Weights of a small transformer language model: LayerNorm before each block.
MLP neurons of a small language model. Each row is named by its layer, matrix (up: input weights; down: output weights) and neuron, and shows model dimensions 176-239. Each number is 50 + 10 x the weight over its row's rms, rounded and kept within 0 to 99.
Before each neuron's rows is what it responds to, as a language model described it from the Wikipedia text at the highest values.

Responds to: Row-break newlines, row-opening "| " and number fragments like 000 in Wikipedia tables (election results, medal tallies, charts), plus scattered word pieces in prose.
L8.up934:52 46 62 48 60 50 45 48 40 47 48 54 51 27 52 46 58 52 66 41 35 47 47 52 53 57 45 55 61 58 45 43 55 53 57 52 54 58 61 66 28 38 41 39 58 22 57 43 54 50 50 55 50 60 53 39 46 40 43 71 54 52 44 43
L8.down934:51 57 48 56 42 62 52 62 45 40 49 44 51 47 60 65 50 51 61 40 37 34 40 38 63 43 51 46 49 50 47 31 50 59 49 49 44 54 47 52 30 58 54 63 33 52 54 21 65 39 57 33 40 32 69 59 52 57 63 32 64 46 50 63

Responds to: Words inside Wikipedia section headings or labels that start a new block after a blank line, e.g. history, results, Record, information.
L2.up1042:36 41 46 55 53 43 61 49 50 39 51 47 57 41 44 36 53 48 58 48 52 54 50 43 60 57 35 46 37 45 52 60 59 52 15 62 44 45 53 33 64 51 50 52 40 45 56 57 56 39 57 68 51 53 52 55 52 44 65 38 47 47 37 49
L2.down1042:55 63 59 66 45 56 71 58 58 63 56 62 48 46 47 42 50 45 53 49 70 76 63 62 49 46 32 57 44 45 51 38 60 47 52 42 44 62 47 30 44 31 42 58 46 53 45 51 35 36 59 66 52 57 63 61 50 45 50 53 56 59 57 46

Responds to: List bullets, table cells and prepositions right before a year or number, mostly "- " in football career infobox lists, plus "in" and "at the".
L3.up1329:60 63 59 40 72 41 46 61 51 32 42 46 54 41 42 65 54 66 50 52 77 54 58 55 57 34 62 74 63 55 57 36 59 54 44 60 38 53 57 46 39 39 47 56 34 54 48 18 42 45 45 59 54 56 55 51 60 35 65 40 48 39 45 40
L3.down1329:66 42 50 57 38 47 57 42 56 64 35 51 55 38 47 35 48 48 48 47 56 39 37 82 53 26 60 58 65 52 45 59 55 46 47 57 54 54 47 53 55 27 21 71 60 60 47 51 56 57 44 52 55 51 45 34 50 53 41 55 59 55 69 34

Responds to: Word endings and modifiers that finish a descriptive phrase just before a proper name or title, e.g. saxophonist, returning Nogai, debut album.
L8.up404:44 62 54 59 42 45 59 43 41 48 62 37 45 44 63 50 52 50 42 54 53 60 50 25 68 46 60 61 48 57 38 44 51 40 56 51 53 55 48 48 63 54 45 65 64 52 53 44 51 39 55 51 68 75 49 52 42 51 66 30 49 57 34 38
L8.down404:35 36 49 63 45 44 43 47 38 54 48 47 58 56 46 43 52 31 38 60 50 51 43 66 40 42 61 64 59 51 45 46 32 58 48 42 50 57 42 50 52 64 55 80 44 36 40 53 52 51 61 36 54 30 41 49 44 64 48 40 32 50 43 62

Responds to: Linking prepositions and list commas between parts of multiword names or values, such as "de" in Universidad Católica de Chile, "of" before numbers, and ", W" in player lists.
L2.up675:54 52 53 53 51 51 58 50 59 47 31 49 44 65 40 60 43 48 51 60 55 52 52 46 38 54 46 46 58 56 42 64 71 54 50 69 56 56 48 44 68 36 54 55 64 52 50 43 27 38 40 35 51 51 48 52 52 54 59 56 34 47 67 65
L2.down675:52 60 65 76 54 63 41 49 54 60 39 53 38 48 55 45 66 35 45 49 58 49 48 43 60 54 48 24 50 44 34 26 37 49 50 32 70 57 45 45 64 53 48 52 41 61 67 59 52 53 70 62 62 46 60 39 49 45 56 50 53 43 56 36

Responds to: Copula "is a"/"was a" after article subjects, title-line "=" and blank lines, plus ranking words like top, largest, only, -est.
L3.up1342:53 59 66 54 22 47 55 39 37 55 65 55 43 38 59 44 35 60 48 59 45 50 32 49 54 40 47 59 71 46 37 39 48 56 55 29 46 40 52 51 49 66 56 65 60 64 70 40 58 49 48 55 49 55 50 41 54 71 55 54 56 49 55 55
L3.down1342:35 41 58 37 57 69 55 44 66 58 45 49 42 35 55 56 40 45 56 53 52 62 23 54 38 52 44 38 79 51 46 40 39 74 61 43 41 39 36 37 37 50 52 55 58 45 72 51 43 36 40 27 50 59 47 47 53 45 37 36 53 50 46 48

Responds to: Last token of short headings and captions in Wikipedia infoboxes and tables, such as Swed-ish footballer, Career information, 2005, and superlatives like longest-lived.
L8.up1148:47 49 57 36 41 44 53 47 33 49 37 45 56 37 48 42 56 56 52 48 42 62 51 50 51 34 46 49 51 48 38 67 52 42 41 62 64 53 44 43 64 55 56 56 40 57 41 50 59 65 41 58 45 46 53 59 52 45 46 43 27 55 43 46
L8.down1148:46 61 59 40 39 52 49 35 30 52 43 37 34 38 52 63 48 43 57 47 51 48 36 49 68 33 61 50 55 50 50 29 53 50 40 50 45 48 39 56 66 56 39 37 68 49 47 72 43 44 38 38 41 53 42 48 48 53 43 50 62 51 44 56

Responds to: Tokens just before a year number is expected, such as the comma after a day, a month name, the year's first digit, in early, or score dashes.
L3.up734:45 43 30 58 65 49 52 54 36 41 45 41 62 56 55 58 41 41 38 56 36 42 50 47 70 58 68 54 78 75 45 56 60 48 79 59 37 53 52 65 42 50 34 54 43 31 52 48 51 62 43 54 68 66 55 54 43 60 39 54 55 37 40 40
L3.down734:51 25 50 37 37 39 59 34 51 59 61 57 33 46 43 48 57 43 57 41 54 59 56 38 51 44 49 52 48 59 50 48 49 37 57 64 57 54 35 60 50 56 52 56 56 43 27 41 35 48 69 44 57 54 59 55 41 49 30 64 61 47 44 60

Responds to: Commas and other separators just after a number, date, year range or name, mainly in lists, tables and biographies: "January 12, 1858", "(1581–1592),", "665,091".
L2.up1504:37 56 51 50 46 53 44 55 44 51 51 60 39 30 47 61 54 45 54 35 54 72 46 56 44 44 58 50 53 52 36 48 60 51 52 47 68 45 48 44 64 56 40 47 46 56 61 50 33 43 45 51 41 39 49 65 52 33 54 49 52 48 60 52
L2.down1504:54 50 48 56 72 53 45 22 46 44 46 56 46 15 37 32 57 51 47 44 60 40 53 48 31 49 54 77 54 52 37 36 62 61 58 57 51 48 50 55 58 37 61 60 44 40 64 58 29 67 54 49 39 49 39 55 57 52 38 60 42 60 51 65

Responds to: Work-type nouns or naming verbs right before a proper name or title follows, such as film, book, show, series, entitled, called, named, city (of).
L3.up128:52 63 48 36 30 58 35 50 28 43 62 56 63 57 66 61 42 54 55 62 43 52 53 53 51 52 45 32 52 41 39 58 71 40 60 64 53 40 56 47 54 47 54 42 57 55 70 38 46 48 56 67 54 82 56 38 45 72 66 51 54 44 41 56
L3.down128:49 55 51 43 57 52 62 57 54 56 46 70 51 57 65 71 44 46 54 58 54 40 66 67 37 55 56 58 52 39 48 57 54 42 49 59 41 50 33 50 65 62 46 70 43 62 52 30 48 45 47 64 49 47 57 54 57 34 43 39 26 62 44 61

Responds to: Line breaks and table-cell pipes that open a list, table row or section, and the token starting new content after "saying that", "the" or a proper-noun prefix (M, J, Gar).
L2.up78:43 44 60 60 39 41 63 45 57 53 56 61 51 46 51 54 41 46 70 62 51 52 48 38 58 51 56 61 63 65 46 53 44 56 40 49 43 43 48 62 32 45 44 43 47 47 52 36 58 66 55 60 38 46 51 30 35 25 38 41 45 48 21 43
L2.down78:44 40 58 48 31 42 49 58 62 45 42 47 48 46 45 51 50 41 33 49 65 59 50 61 63 39 43 65 47 29 60 54 53 49 56 48 41 44 64 56 44 41 54 56 66 44 50 41 42 38 46 49 48 47 46 70 46 49 61 60 56 57 58 38

Responds to: Connective or partial tokens inside multi-word proper names or just before a following name, such as di in Gravina di Puglia, & in Victoria & Lithgow, L.A. County.
L8.up737:53 50 54 50 54 59 47 44 49 39 40 47 44 51 46 35 48 46 54 72 60 44 47 49 52 41 48 55 58 61 48 38 37 26 71 57 50 62 54 51 72 43 41 44 48 51 47 38 60 49 31 49 52 58 54 44 47 45 48 46 47 46 39 39
L8.down737:52 42 59 50 53 39 47 57 58 49 60 50 43 44 63 53 49 43 54 50 32 39 30 42 57 45 68 64 36 42 30 41 50 73 51 44 32 49 57 43 45 56 66 67 65 52 50 56 37 49 53 54 55 54 48 36 49 50 47 58 35 30 54 45

Responds to: Final piece of an adjective or participle that modifies a following noun, often after a hyphen or adverb, e.g. short-l|ived, unatt|ended, newly formed.
L2.up264:54 76 59 47 47 20 44 53 53 59 64 45 63 48 56 60 56 49 66 65 49 59 49 48 55 44 48 61 51 45 26 45 59 53 60 58 49 69 64 47 48 46 72 59 50 56 44 43 55 53 48 55 76 63 49 50 37 56 40 52 38 55 56 57
L2.down264:56 59 67 36 41 57 56 48 48 49 52 53 67 56 48 44 54 44 42 56 54 48 51 60 46 44 51 46 60 52 57 52 45 43 64 54 41 43 37 54 56 67 38 31 41 45 60 63 42 38 44 54 51 39 65 51 40 34 69 46 59 44 68 56

Responds to: The letter J (either case) as the first piece of a split word, mostly names like Jürgen, Jason, Jade, also jail, jury; occasionally other word-starts like resp-, prov-.
L8.up400:68 61 47 55 44 45 59 42 50 39 28 58 54 36 39 35 53 47 60 47 32 50 65 43 56 50 41 40 57 58 49 60 44 65 47 51 60 35 48 46 61 52 45 48 60 48 31 51 36 51 32 40 71 52 50 36 51 55 33 41 37 50 49 52
L8.down400:61 57 45 37 54 63 70 58 56 60 27 66 48 48 34 39 36 37 40 43 60 43 57 45 64 57 42 59 54 30 68 42 53 58 58 67 54 54 50 49 52 39 40 46 52 55 57 65 53 48 47 51 48 56 51 20 38 56 65 52 46 62 70 34

Responds to: Mostly the leading digit "1" of a year after a range dash or parenthesis (1673–1704, 1713) and thousands commas in figures (4,386, 6,749), also some verb stems.
L8.up530:49 52 76 48 50 47 43 46 54 36 57 57 41 44 47 35 46 42 48 52 52 50 45 58 70 60 56 70 50 54 49 60 58 47 71 56 50 35 40 38 50 53 41 54 56 63 46 64 55 26 40 50 21 39 37 56 53 45 48 52 49 52 44 42
L8.down530:51 57 52 41 44 46 56 60 57 40 40 43 54 40 30 34 58 60 54 60 49 59 57 29 48 52 48 42 67 41 65 41 52 47 34 41 47 29 57 48 47 38 49 49 49 43 27 50 54 52 34 69 61 42 50 60 57 40 46 47 50 60 67 64

Responds to: Prepositions or linking words right after a noun or verb, often fused with its ending, as in over, against, leads to, into.
L3.up1519:54 45 53 53 60 55 43 79 55 51 54 39 49 43 56 71 49 49 53 46 33 30 54 60 52 38 70 55 55 44 55 68 58 48 50 52 58 56 42 51 54 34 41 48 64 52 47 47 49 41 51 51 38 52 49 52 50 35 62 62 48 63 55 59
L3.down1519:48 37 54 49 58 51 50 52 46 48 45 60 51 34 55 59 60 52 58 50 53 60 35 45 45 46 55 50 42 64 53 55 45 53 50 29 65 52 47 49 44 37 45 61 41 49 52 41 37 57 57 57 25 54 42 41 58 50 39 52 34 46 56 60

Responds to: Early word pieces inside names, usually just after an initial capital or prefix, e.g. J+os(eph), Mc+D(aniels), J+orge, and sometimes fragments of ordinary words (doses, knew).
L3.up333:60 52 61 43 60 46 34 45 67 50 50 56 53 38 51 53 55 56 55 51 40 48 54 51 54 52 60 41 49 58 36 67 40 57 39 46 62 68 41 48 47 53 56 70 51 41 53 38 39 36 56 49 50 52 62 51 61 62 66 41 50 32 49 43
L3.down333:51 50 20 52 57 67 66 40 36 65 53 68 43 37 40 63 58 49 71 48 57 47 44 44 63 51 50 39 56 49 28 57 64 56 66 57 63 48 47 23 55 62 29 58 45 52 42 69 44 52 43 49 66 55 41 41 56 41 57 44 49 55 51 50